Weights of a small GPT-style language model, trained from scratch on English Wikipedia: 5 heads of 128 (1 for keys and values), 1244M tokens.
MLP neurons of a small language model. Each row is named by its layer, matrix (gate and up: input weights) and neuron, and shows model dimensions 240-335. Each number is 200 + 40 x the weight over its row's rms, rounded and kept within 0 to 999. A neuron's up and down rows have the sign that makes its largest values positive.
After each neuron's rows, "fires in" lists the words (lower case) most often at its 100 highest values on Wikipedia text that the model never trained on.

L5.gate1786,151,207,220,284,208,258,212,237,244,148,169,232,189,215,178,260,189,140,197,210,225,178,213,188,162,200,238,237,252,249,253,254,187,262,188,225,296,203,205,211,178,223,192,216,178,260,144,162,250,228,196,236,173,199,206,147,232,142,150,177,241,124,147,292,194,128,266,137,232,209,189,230,203,290,210,131,160,148,236,247,130,195,168,208,188,264,141,226,157,168,270,136,198,184,219,138
L5.up1786,143,131,113,199,223,234,254,175,343,156,218,187,239,194,182,175,198,214,189,272,156,214,179,191,215,174,186,216,197,200,208,119,174,175,206,178,224,209,221,213,172,209,211,262,298,159,215,248,197,242,165,277,257,212,212,192,138,202,228,169,180,180,213,205,143,142,166,182,154,127,273,161,200,262,134,118,279,216,191,288,190,115,197,162,159,293,227,195,243,175,160,186,279,173,239,218
fires in: "as", "the", "and", "became"

L5.gate920,227,155,241,219,205,187,189,189,245,281,162,164,229,217,290,189,209,199,219,155,240,282,120,191,111,249,199,201,191,271,182,161,239,232,217,177,183,200,246,214,160,195,284,115,240,222,227,235,188,162,248,243,191,116,171,204,230,244,226,246,226,168,241,174,208,151,223,237,163,146,284,229,231,148,200,182,228,256,186,171,177,176,203,194,202,214,236,182,236,94,195,154,236,166,206,255
L5.up920,165,181,240,235,176,176,242,189,221,197,195,158,131,211,249,200,236,211,254,215,192,236,252,252,167,224,232,282,165,206,173,230,176,196,202,181,201,198,191,230,153,175,236,178,178,231,160,160,154,154,206,161,209,199,242,202,227,181,144,214,261,190,185,191,167,144,261,285,159,131,217,212,196,158,216,146,168,216,216,196,235,183,149,164,246,253,244,199,199,98,196,201,210,190,187,238
fires in: "what", "it", "had", "who", "i"

L5.gate1913,221,194,163,244,235,230,228,128,241,228,238,199,231,231,204,208,199,251,225,182,253,184,238,197,158,188,249,201,214,289,240,198,207,100,187,160,276,144,176,280,199,150,229,203,233,189,179,210,166,211,151,217,234,164,246,178,186,237,238,316,200,170,261,214,218,182,192,246,108,234,252,166,169,201,209,235,171,213,224,191,226,204,208,185,274,231,276,192,205,230,234,199,214,133,177,169
L5.up1913,224,202,282,143,250,255,251,161,227,226,263,115,197,158,161,135,247,282,143,308,212,266,113,73,301,145,184,197,172,225,278,199,229,193,127,160,239,184,229,190,183,228,145,217,226,234,222,207,208,244,299,164,203,215,239,180,197,212,243,224,235,129,219,142,221,208,254,202,179,238,216,181,203,173,177,207,146,250,200,181,253,162,238,262,216,156,250,161,255,202,211,260,258,145,195,245
fires in: "he", "she", "it", "they", "was"

L5.gate1391,152,209,239,174,212,214,258,186,156,203,159,240,234,229,120,130,224,282,151,210,272,166,239,216,225,166,182,244,230,187,209,87,135,136,154,191,247,196,221,205,190,265,214,244,292,225,228,225,274,284,130,143,230,205,220,204,201,245,217,154,193,182,203,234,198,185,252,131,264,269,143,214,165,229,184,189,158,198,209,217,205,281,192,182,212,169,252,236,192,244,274,213,208,161,112,252
L5.up1391,194,244,236,153,229,155,187,240,234,207,301,192,262,113,208,202,204,152,206,167,211,192,166,201,251,216,186,157,214,162,226,299,173,216,182,172,169,177,193,258,269,160,274,243,227,194,209,175,152,185,192,145,166,211,198,273,270,202,177,212,237,233,200,143,213,186,223,229,203,240,150,175,200,189,145,109,161,194,220,165,217,255,119,229,232,281,203,169,234,146,183,236,255,137,204,244
fires in: "a", "is", "was", "are", "were"

L5.gate483,188,199,207,218,179,200,209,233,113,172,133,299,194,201,195,152,216,234,142,195,214,157,154,168,228,195,201,275,235,279,161,145,218,160,183,220,163,162,188,213,208,177,309,107,185,192,170,265,183,217,169,285,177,151,226,218,223,152,247,241,75,205,195,185,256,196,172,254,154,221,249,165,228,209,281,208,172,225,172,190,218,128,141,152,184,219,237,164,223,196,274,261,188,110,291,259
L5.up483,275,231,226,181,158,149,170,215,188,194,163,184,164,170,193,130,245,189,192,227,172,207,156,204,124,179,174,295,180,203,191,172,199,231,110,159,290,217,226,209,202,212,245,228,179,179,205,258,65,228,186,187,238,175,250,119,155,223,169,218,149,222,222,232,280,174,185,190,181,210,178,159,273,125,197,215,211,141,208,254,249,108,180,255,263,294,164,161,225,146,238,245,168,120,289,244
fires in: "would", "to", "may", "will"

L5.gate1518,194,167,175,192,186,212,231,211,240,249,201,273,226,271,159,183,171,185,168,127,233,193,135,157,179,227,117,158,272,172,260,219,122,168,253,225,169,188,263,232,199,231,241,209,112,219,236,102,243,223,154,184,196,168,197,127,262,156,213,138,154,118,215,195,272,113,182,221,130,228,246,182,208,161,143,221,194,193,194,241,113,170,269,191,157,239,164,248,245,142,162,176,241,212,222,173
L5.up1518,206,151,151,222,192,170,177,198,197,219,166,178,246,185,250,164,139,218,189,207,181,262,202,261,203,150,159,162,123,90,186,149,163,166,293,234,218,304,227,151,181,310,170,140,188,229,220,206,157,165,131,213,142,211,231,236,251,195,226,170,223,95,137,216,230,220,273,169,143,186,168,166,118,219,190,192,219,163,191,156,166,134,202,127,255,160,150,226,163,186,185,175,170,201,206,242
fires in: "by", "with", "of", "like", "to", "the"

L5.gate934,208,178,187,209,206,191,176,226,109,224,225,199,234,250,197,267,179,219,172,170,269,186,182,162,175,210,196,238,211,176,127,236,184,168,192,189,165,199,161,182,236,212,231,167,178,187,177,187,287,206,128,139,120,151,130,121,212,160,220,234,137,180,241,211,204,196,200,199,191,218,271,228,136,185,216,195,196,142,257,139,209,144,223,220,213,245,127,248,222,180,192,197,126,245,158,218
L5.up934,188,232,184,143,178,207,182,143,261,235,278,276,263,177,179,232,223,160,127,194,204,195,166,217,180,291,241,203,253,171,186,155,153,193,219,238,201,150,205,162,266,208,211,206,237,111,159,158,251,240,218,217,128,225,270,243,258,209,234,243,216,206,278,227,206,234,257,231,195,145,190,203,207,272,142,168,182,221,181,150,263,205,147,182,212,233,169,167,191,220,169,168,206,142,277,150
fires in: "of", "other", "by", "a", "some"

L5.gate1112,217,215,291,225,177,194,220,132,282,140,248,210,189,236,142,182,202,209,236,240,157,208,211,239,186,255,176,228,147,201,195,209,204,220,207,265,220,226,200,198,200,221,126,176,179,220,224,223,186,205,140,127,165,219,226,182,168,201,138,253,122,136,124,266,188,161,267,249,233,114,234,188,199,166,223,218,209,147,266,211,279,175,188,171,255,219,163,234,178,256,161,199,150,178,218,217
L5.up1112,199,185,210,260,213,260,176,212,161,248,279,187,246,185,196,166,224,227,195,232,267,196,223,268,155,204,193,246,210,253,186,205,223,130,260,205,204,193,177,223,214,152,263,243,228,195,248,187,120,226,171,145,184,193,170,191,182,146,123,344,244,211,202,279,114,183,224,150,169,200,245,229,141,217,161,282,218,226,192,192,212,221,215,160,134,179,305,185,233,222,234,191,201,179,216,162
fires in: "with", "to", "after", "at", "following"

L5.gate1917,230,230,196,133,194,241,238,304,209,233,243,185,228,258,230,189,202,77,154,150,224,235,234,279,163,203,187,188,196,205,147,156,191,197,193,213,208,226,144,227,148,235,175,212,205,208,226,182,113,165,171,186,225,141,230,183,262,206,187,270,259,180,204,253,197,207,217,196,183,284,221,245,216,217,261,221,159,244,200,210,296,179,224,196,171,267,275,181,239,136,244,165,172,180,151,225
L5.up1917,213,180,220,138,192,209,137,201,236,143,196,215,195,129,260,212,217,202,170,264,142,134,142,167,234,164,103,198,259,177,258,182,185,254,187,154,191,221,216,223,259,216,172,192,252,186,181,223,245,200,240,231,167,145,223,143,222,199,193,207,166,182,162,254,124,291,164,162,229,144,196,186,221,211,175,181,230,223,295,206,210,246,196,185,247,150,215,201,231,191,198,187,164,163,222,229
fires in: "the"

L5.gate741,156,201,225,168,191,103,195,167,182,237,228,216,148,241,294,269,247,175,162,287,218,213,166,177,177,209,204,196,206,188,242,134,188,157,143,172,220,228,169,135,193,259,194,301,190,218,214,290,247,213,216,221,177,145,157,240,257,168,197,137,173,188,197,280,223,241,250,191,160,242,169,127,224,206,215,217,214,233,226,201,214,206,253,180,187,249,187,152,182,166,206,194,209,222,182,214
L5.up741,170,188,171,247,224,113,241,198,159,239,168,223,229,244,158,249,209,218,98,211,218,133,237,194,206,184,251,162,152,192,272,212,97,164,214,196,245,215,125,204,228,218,165,237,140,200,165,202,189,109,208,219,279,191,167,222,173,239,223,262,265,235,177,159,157,210,199,177,190,201,229,157,198,249,190,213,247,267,267,212,217,222,257,193,245,169,220,180,251,209,218,212,281,185,248,174
fires in: "the", "a", "its"

L5.gate618,239,208,129,189,239,237,202,170,213,191,216,156,172,260,207,238,229,164,160,246,210,206,249,163,252,179,151,194,152,218,181,176,194,63,203,172,111,173,187,175,224,274,194,182,216,174,202,244,274,222,126,135,187,202,209,48,122,186,109,199,178,212,133,156,108,180,184,176,201,164,257,233,197,216,152,159,170,179,242,200,269,172,197,212,281,187,231,175,153,202,291,175,170,193,195,252
L5.up618,176,178,247,200,158,252,188,250,202,242,213,188,179,272,192,221,183,256,219,233,221,241,140,148,146,199,218,247,181,214,123,243,249,194,218,219,157,147,231,282,241,178,267,269,191,158,219,170,162,270,171,214,243,176,181,189,184,192,283,98,265,226,172,155,158,244,172,180,152,189,285,259,266,274,118,253,95,191,247,268,142,207,201,177,193,243,133,204,229,221,229,114,173,204,134,162
fires in: "government", "state", "federal", "us", "a", "british"

L5.gate754,246,222,203,175,219,229,217,162,161,213,278,174,252,198,238,237,186,206,200,289,272,238,232,188,149,260,118,232,235,223,179,238,221,232,200,262,264,179,182,165,154,205,160,186,221,197,254,285,261,201,128,237,261,244,229,206,170,233,181,275,141,211,175,151,286,174,209,169,158,139,159,174,215,147,187,239,183,185,209,166,227,200,190,134,224,163,181,152,212,216,202,196,218,155,248,249
L5.up754,245,133,229,173,218,215,225,119,165,127,210,247,234,173,223,211,166,174,200,194,217,182,193,161,141,245,132,159,148,193,171,224,287,304,230,91,207,218,227,214,27,197,261,179,161,168,171,166,181,204,217,196,209,201,214,197,202,305,144,241,196,186,272,196,180,219,267,193,155,217,186,206,307,149,221,202,171,202,187,214,247,191,204,219,155,260,267,120,212,143,241,211,183,145,243,192
fires in: "would", "led", "to", "leading", "that", "soon"

L5.gate2189,177,150,193,195,227,214,191,136,170,145,238,151,233,203,183,214,226,226,264,154,177,240,200,229,233,127,164,158,126,243,128,201,162,221,181,227,219,244,176,73,226,204,194,184,180,227,208,241,231,205,194,191,195,181,228,272,215,206,239,271,203,204,196,227,212,179,112,136,247,258,226,245,264,158,227,199,166,154,136,219,182,250,252,182,229,181,161,233,135,59,180,179,156,177,225,247
L5.up2189,208,224,252,235,213,166,153,220,181,249,175,202,214,229,174,173,215,137,173,212,211,120,192,204,212,207,153,240,220,248,185,171,202,210,234,202,125,261,211,144,225,172,252,125,163,230,217,186,267,218,200,263,248,229,185,223,167,190,229,216,213,282,199,187,127,184,197,195,229,190,181,190,218,185,149,173,258,182,235,201,204,196,157,236,259,282,203,214,253,117,228,212,167,288,171,192
fires in: "a", "did", "does", "not", "only", "one"

L5.gate470,205,221,145,246,158,198,256,172,218,237,121,215,292,171,269,105,157,182,253,164,171,165,219,229,127,175,229,180,152,151,271,179,214,215,164,182,156,295,223,184,156,293,176,191,187,181,190,241,177,197,290,185,215,233,187,201,200,311,201,203,172,169,192,173,263,229,240,217,194,217,215,144,186,194,268,173,217,192,171,182,255,170,224,131,191,164,167,237,206,158,133,229,161,168,170,274
L5.up470,221,147,153,152,211,122,261,220,175,180,289,209,190,136,223,260,207,147,262,168,172,213,135,175,196,277,185,168,180,195,275,204,163,243,150,134,235,160,304,183,191,258,133,222,181,208,215,195,136,152,173,172,231,188,247,191,156,245,207,161,219,223,201,163,188,222,174,172,218,176,251,192,170,132,247,127,180,171,264,204,207,216,188,134,274,154,160,215,200,231,248,281,180,146,213,306
fires in: "the", "from"

L5.gate621,197,239,191,190,134,183,199,243,140,192,185,153,162,163,231,156,176,147,220,303,233,249,189,242,216,191,174,202,199,225,187,177,221,205,189,224,124,245,209,284,239,240,186,189,179,186,137,182,253,134,226,230,237,225,180,292,209,128,265,212,158,235,195,147,185,186,206,240,237,176,213,199,169,195,215,169,147,150,219,153,261,257,185,155,160,250,210,192,164,179,234,248,211,191,138,209
L5.up621,199,202,211,226,234,120,225,212,229,134,155,203,209,194,222,212,245,91,165,161,210,208,157,289,171,167,204,171,184,186,189,170,168,224,188,229,199,252,214,268,175,247,173,268,257,184,140,215,179,229,163,278,229,192,213,220,244,141,173,185,163,183,196,264,179,108,163,168,132,215,225,233,229,241,165,175,161,165,215,178,276,260,227,205,163,178,225,165,246,211,225,236,188,123,231,190
fires in: "under", "no", "the", "with"

L5.gate1273,270,200,231,171,190,221,209,179,174,221,226,271,165,240,199,121,264,209,139,234,200,263,162,167,190,274,129,180,218,176,270,248,121,137,222,210,220,200,222,228,239,239,223,209,190,148,186,192,196,153,116,184,170,145,208,200,154,210,118,188,221,201,229,227,223,172,152,312,175,238,239,111,229,176,238,191,191,147,249,228,147,257,218,231,213,186,218,132,227,169,298,196,238,157,192,235
L5.up1273,218,233,151,142,170,241,227,246,253,210,239,165,265,193,258,180,229,187,241,196,224,225,175,223,219,226,270,241,211,271,178,202,160,206,196,265,195,175,229,264,128,173,205,194,237,292,240,183,189,202,204,204,166,247,237,233,242,253,196,280,239,149,189,178,258,201,252,202,171,209,246,222,159,218,203,171,202,183,178,169,185,151,146,187,207,189,171,244,256,258,149,194,191,220,179,187
fires in: "of", "than", "a", "or"

L5.gate2475,200,264,232,198,182,263,199,161,281,143,68,191,241,144,152,246,240,163,214,166,147,240,145,210,117,162,196,258,182,223,219,198,135,175,126,150,197,243,239,232,222,199,132,249,204,201,215,212,149,174,214,226,164,201,225,174,210,183,216,159,200,148,240,177,184,170,229,198,144,253,233,200,145,182,183,211,191,220,128,219,234,183,216,169,168,219,179,303,179,147,223,226,186,247,181,198
L5.up2475,201,187,193,287,122,180,235,167,214,255,152,205,187,259,237,235,169,227,235,180,210,200,187,172,190,162,181,230,291,137,153,191,173,220,238,246,175,144,254,185,158,208,158,169,270,182,183,303,159,253,234,184,183,208,229,161,212,251,177,165,254,192,231,209,262,269,173,197,177,163,191,177,244,199,187,215,229,215,190,131,225,157,273,173,166,232,287,211,241,233,194,184,191,261,220,194
fires in: "as"

L5.gate221,225,193,157,177,142,233,291,186,184,288,235,238,184,178,227,162,198,189,196,302,88,176,100,145,193,180,261,170,163,206,173,188,94,207,171,234,192,198,196,237,230,180,262,193,229,250,191,91,120,298,202,152,218,226,259,200,157,267,239,220,197,255,226,234,218,219,206,187,210,188,251,159,189,156,183,186,173,202,170,185,207,214,256,213,215,158,179,143,111,235,153,216,220,238,179,229
L5.up221,240,201,257,242,223,242,188,162,180,199,215,157,292,191,137,212,227,198,96,147,187,246,246,141,226,248,244,210,208,219,179,150,164,163,240,175,191,180,186,226,244,181,203,267,180,194,196,226,223,178,197,242,181,206,265,178,187,245,172,198,119,212,215,191,226,185,207,225,198,170,201,195,238,197,183,191,247,228,189,263,186,237,141,145,128,150,126,171,253,127,299,247,216,138,129,218
fires in: "his", "he"

L5.gate1556,161,185,85,246,221,199,256,175,240,264,190,177,250,171,205,215,123,171,196,239,215,210,218,259,187,225,154,237,150,78,249,221,172,231,278,194,187,219,182,240,188,201,163,120,273,176,217,150,143,208,219,227,194,117,200,109,255,164,148,222,139,337,234,153,263,265,182,208,197,177,189,164,192,208,226,189,150,212,234,181,203,137,136,209,239,146,154,218,197,186,214,168,184,157,241,260
L5.up1556,196,257,225,199,122,222,218,221,220,184,178,206,135,212,239,197,149,236,155,225,173,184,111,206,178,238,166,264,255,189,136,195,183,208,257,201,151,227,242,195,232,199,166,154,221,190,155,185,217,218,135,254,241,189,254,213,212,225,194,179,223,193,200,258,166,216,182,206,151,201,205,169,186,187,173,188,220,162,271,253,199,255,194,159,199,216,231,190,153,174,167,225,197,246,217,178
fires in: "of", "in", "to", "for"

L5.gate1500,253,190,127,210,116,185,211,169,184,165,192,206,236,150,231,172,160,170,228,240,145,240,155,191,148,177,176,149,184,138,251,250,157,160,229,145,202,210,141,148,212,296,273,216,209,186,153,273,253,209,267,182,196,147,178,167,198,228,186,204,263,245,190,195,139,261,138,207,146,244,142,142,193,272,212,190,106,148,205,184,167,174,185,135,188,210,189,195,184,162,192,195,149,194,269,179
L5.up1500,245,205,186,161,232,226,245,182,129,139,197,154,110,198,179,224,187,211,158,157,227,144,197,156,189,238,180,222,148,181,200,150,150,228,299,251,209,209,234,128,238,168,196,143,192,289,167,157,120,189,206,191,233,189,198,208,319,179,154,191,251,105,221,207,170,239,208,195,188,87,207,162,249,187,273,231,194,122,210,215,168,178,211,136,206,214,257,223,195,221,227,171,186,234,206,184
fires in: "the"

L5.gate1740,171,255,208,214,148,137,200,221,293,240,240,212,209,163,229,174,213,215,231,193,191,164,290,243,200,132,254,265,156,156,236,269,107,248,272,166,158,275,179,216,137,202,223,228,161,189,198,176,229,187,137,181,133,182,207,241,244,176,248,131,192,253,233,231,178,173,171,253,168,215,174,270,118,200,247,91,167,145,188,221,156,195,166,188,187,141,254,245,249,186,237,201,146,204,193,207
L5.up1740,222,127,190,255,253,193,252,179,198,244,208,204,199,229,242,223,171,204,174,172,292,157,169,189,249,212,126,267,235,172,207,188,168,293,169,159,137,156,228,239,166,227,249,232,198,221,185,195,264,124,219,217,256,198,235,163,203,146,245,220,128,166,160,237,220,172,111,180,230,183,234,159,199,186,131,184,176,190,117,244,131,232,170,194,182,191,195,233,89,222,177,177,207,337,159,139
fires in: "to", "the"

L5.gate2245,145,177,244,166,126,174,215,197,270,207,116,204,182,204,190,168,222,161,143,256,163,227,226,141,133,196,129,198,282,147,204,213,134,208,191,229,220,235,236,236,227,202,201,234,217,238,180,151,203,157,233,211,206,150,234,235,145,191,188,144,112,145,234,249,165,262,156,251,220,175,238,224,219,191,198,263,219,215,112,214,230,253,225,222,165,189,211,223,143,163,219,182,167,157,242,140
L5.up2245,110,256,188,205,180,161,204,209,172,100,112,170,130,179,169,224,168,236,277,166,129,207,258,191,179,161,212,190,207,175,182,219,286,244,232,246,218,163,208,244,203,198,234,205,232,232,157,228,244,242,255,212,230,181,247,209,187,149,250,204,150,211,211,231,253,205,170,251,161,181,145,186,233,175,195,254,185,110,184,253,264,200,149,193,146,270,196,190,219,166,158,165,219,123,271,192
fires in: "and"

L5.gate35,203,219,207,194,218,213,204,224,192,249,232,236,165,117,129,232,277,172,245,306,235,188,216,204,144,130,151,217,247,187,252,174,259,223,187,159,175,173,196,183,241,187,176,129,284,174,201,234,231,177,132,251,188,152,223,111,191,220,218,210,190,289,225,170,242,205,150,229,259,238,280,119,187,159,165,212,101,216,209,198,154,176,236,238,159,198,238,145,180,215,222,172,193,171,170,140
L5.up35,234,216,211,188,162,148,178,251,166,214,219,274,218,146,192,215,257,198,228,197,172,244,196,248,186,176,214,198,235,146,189,200,230,186,206,216,112,187,233,93,194,174,112,201,219,183,180,192,194,196,203,186,236,209,216,182,242,254,150,223,215,159,148,215,161,238,192,206,171,234,268,244,249,152,243,180,219,192,202,236,172,115,134,217,130,282,185,150,115,288,213,156,154,166,184,150
fires in: "the", "red"

L5.gate2452,276,159,203,154,229,229,274,208,119,196,184,224,245,162,234,152,237,161,186,227,311,250,166,179,224,256,163,221,209,191,187,207,194,133,228,209,228,165,248,203,180,252,185,150,239,178,112,194,118,217,141,179,160,186,208,214,256,243,225,165,202,148,235,234,220,161,236,193,185,192,231,249,214,218,146,174,188,206,207,156,195,202,160,222,171,190,201,163,276,253,254,231,148,200,247,240
L5.up2452,234,220,216,162,121,249,193,143,166,189,204,140,195,218,253,201,227,226,223,209,218,151,187,171,248,216,198,215,170,186,156,206,246,247,187,201,173,158,237,231,230,259,229,142,248,262,166,310,156,287,219,198,230,250,220,251,195,166,185,246,195,190,241,120,165,240,188,151,169,235,172,203,208,278,167,189,191,157,183,193,233,146,278,157,137,195,160,119,270,284,251,211,215,167,281,182
fires in: "a", "an"

L5.gate126,312,214,228,215,187,217,203,168,190,257,240,199,232,185,253,188,237,232,102,187,183,238,224,205,170,207,169,213,137,187,197,249,232,191,256,206,158,235,212,156,159,253,287,194,121,173,180,175,274,234,196,250,162,144,197,203,184,224,180,237,177,227,234,248,211,122,220,207,183,171,209,211,233,265,170,220,193,184,256,168,168,261,172,257,212,143,148,158,183,211,288,304,201,211,145,245
L5.up126,224,207,152,209,254,234,193,155,159,153,217,161,254,197,200,234,207,253,223,207,278,209,220,240,196,209,206,180,206,128,239,222,237,153,174,158,110,216,206,165,156,264,206,220,200,150,211,171,267,175,196,246,181,203,177,254,249,239,221,201,239,174,210,133,210,192,162,211,191,171,164,139,223,208,191,229,171,175,169,165,249,201,201,190,128,200,236,229,200,145,212,176,190,189,219,255
fires in: "to", "by", "from", "for", "at"

L5.gate1283,222,199,230,208,251,239,177,214,255,140,192,235,233,73,267,206,206,235,208,189,162,215,219,203,179,191,139,217,134,202,217,125,205,151,202,323,193,222,170,154,203,196,247,205,145,207,168,224,256,158,143,176,167,164,256,226,250,171,146,206,165,178,191,211,121,253,189,167,242,164,188,143,192,249,264,176,213,187,156,170,285,225,200,255,160,196,183,281,239,167,250,165,158,175,129,271
L5.up1283,225,94,180,121,211,150,247,104,250,183,227,225,240,208,284,183,182,235,253,199,228,157,239,237,187,170,214,226,272,193,220,283,264,183,173,237,165,229,114,207,156,171,225,133,161,183,187,254,191,217,215,202,205,179,199,248,171,222,141,143,177,193,137,188,186,171,185,176,243,186,236,175,186,246,195,200,201,211,225,211,208,282,162,233,194,207,182,219,174,208,179,205,232,202,210,199
fires in: "to", "reached"

L5.gate2543,191,173,218,243,161,179,194,209,184,197,238,115,253,211,139,151,145,136,198,231,203,237,200,245,284,172,184,203,335,141,162,238,199,213,179,215,214,206,167,270,153,199,239,200,256,248,140,242,222,212,215,295,244,241,190,220,157,197,171,272,163,165,178,232,169,190,159,182,170,74,167,158,210,204,256,231,181,244,213,239,216,200,270,212,201,193,226,225,191,233,303,173,210,177,276,155
L5.up2543,134,203,197,159,152,206,181,202,238,182,157,198,204,177,234,242,160,102,190,192,210,162,210,171,235,185,132,213,206,151,208,243,163,211,168,218,188,261,208,249,170,222,207,190,231,213,210,190,179,204,205,150,247,190,243,189,193,98,219,156,194,159,180,206,185,141,132,266,166,186,217,208,143,213,183,228,226,192,242,146,224,208,208,163,188,182,279,159,171,207,123,191,165,156,200,224
fires in: "and"

L5.gate1050,130,181,217,250,182,214,202,222,197,214,218,228,236,189,178,234,257,216,241,198,220,142,133,213,168,169,195,200,184,197,203,249,121,161,269,169,170,219,272,155,194,244,320,234,176,176,147,213,237,152,222,153,234,182,218,259,248,191,196,225,194,245,216,173,233,153,213,197,209,160,175,239,184,239,212,202,192,188,123,214,251,167,273,206,291,217,256,253,164,137,219,214,167,171,223,224
L5.up1050,230,244,114,164,215,128,159,209,197,243,149,149,197,173,138,187,163,211,131,170,136,190,169,171,210,198,194,223,142,195,195,216,255,237,214,229,199,222,162,213,195,102,218,175,170,220,269,187,244,252,207,220,224,195,203,173,184,212,187,280,214,275,130,247,210,233,181,196,216,197,200,185,273,210,226,163,263,234,170,160,207,134,204,281,145,188,199,199,184,212,178,201,190,238,172,141
fires in: "to", "not"

L5.gate54,184,243,176,193,140,242,201,183,231,211,152,221,203,195,221,240,268,214,235,209,214,161,123,188,188,180,148,151,217,200,250,248,222,223,164,204,156,186,248,220,192,184,210,227,135,218,257,269,190,261,191,167,266,203,201,173,107,212,187,106,207,199,222,220,249,205,202,173,196,232,222,224,220,224,257,169,201,254,144,245,176,198,164,145,271,183,241,122,151,222,158,187,110,209,182,212
L5.up54,168,198,161,144,155,188,208,128,184,254,247,185,131,203,176,197,182,270,166,259,146,220,220,215,250,199,224,236,162,186,250,235,215,204,167,155,128,165,144,231,197,244,165,135,249,191,199,251,153,259,251,150,200,232,180,176,165,203,187,221,203,245,195,253,237,182,187,297,202,184,240,170,204,239,208,210,220,175,89,172,196,216,182,213,166,145,155,225,246,179,151,263,175,177,193,202
fires in: "on", "of", "from"

L5.gate2417,226,164,168,246,178,195,215,189,116,204,215,198,169,212,176,191,212,225,192,199,174,178,172,250,206,212,208,213,307,230,251,246,226,192,192,180,146,247,253,244,223,237,255,197,227,157,149,234,158,150,147,188,237,125,198,273,238,195,195,231,210,215,249,192,184,193,218,202,229,95,289,264,199,166,91,158,164,199,166,250,194,289,211,196,208,241,177,180,170,191,198,217,165,199,246,221
L5.up2417,199,172,209,253,198,177,224,209,228,153,280,199,190,117,169,205,135,221,126,173,168,235,232,136,175,195,250,176,249,246,263,189,214,246,246,256,202,260,247,199,149,246,119,184,190,158,193,121,243,164,146,180,166,202,143,102,120,196,194,140,189,244,180,157,233,186,279,222,174,187,208,166,210,195,148,206,151,147,241,182,157,189,122,167,208,180,186,139,233,218,198,168,133,229,131,162
fires in: "it", "there", "they", "i"

L5.gate502,216,165,266,199,107,137,188,235,251,217,265,210,257,262,183,265,188,174,192,161,144,172,283,175,184,294,205,173,174,118,233,170,208,151,84,174,196,190,172,205,167,210,220,177,245,164,222,124,202,294,165,167,207,190,132,250,129,168,219,221,174,192,226,125,221,130,230,237,242,141,193,183,156,243,172,213,163,194,217,190,217,137,175,232,229,183,250,108,205,144,180,235,146,196,188,192
L5.up502,177,195,223,201,201,202,224,186,236,184,159,183,196,168,247,174,236,155,161,181,201,177,153,178,174,204,115,219,197,162,230,190,263,133,226,76,203,185,243,164,206,230,131,171,183,154,125,195,159,198,207,201,185,142,162,196,220,186,205,125,238,253,177,192,167,212,171,207,322,178,150,211,188,225,168,279,216,177,200,196,268,256,163,161,247,209,114,198,187,169,146,227,251,254,98,157
fires in: "on", "of", "at", "from", "in"

L5.gate1118,203,215,270,200,180,264,181,193,182,159,191,220,266,207,234,281,238,221,212,180,184,246,186,246,162,244,229,235,173,193,190,219,110,251,216,221,256,240,212,145,249,248,157,198,232,238,182,223,142,188,150,182,190,201,192,206,108,159,167,215,214,98,189,218,193,159,273,195,169,249,169,219,150,249,196,135,215,149,153,103,233,235,183,237,109,200,225,207,64,179,204,195,230,231,112,180
L5.up1118,132,215,263,169,179,219,220,247,111,242,237,172,187,150,166,225,135,213,245,198,235,209,198,231,224,198,219,179,150,179,192,207,187,147,215,132,166,211,179,215,183,182,169,239,149,212,233,213,192,254,271,177,215,143,202,195,181,217,203,197,194,272,197,254,188,234,167,225,219,221,184,296,178,141,229,221,131,179,207,185,162,161,219,202,173,235,168,220,143,191,209,233,233,118,200,179
fires in: "was", "be", "re", "been", "were"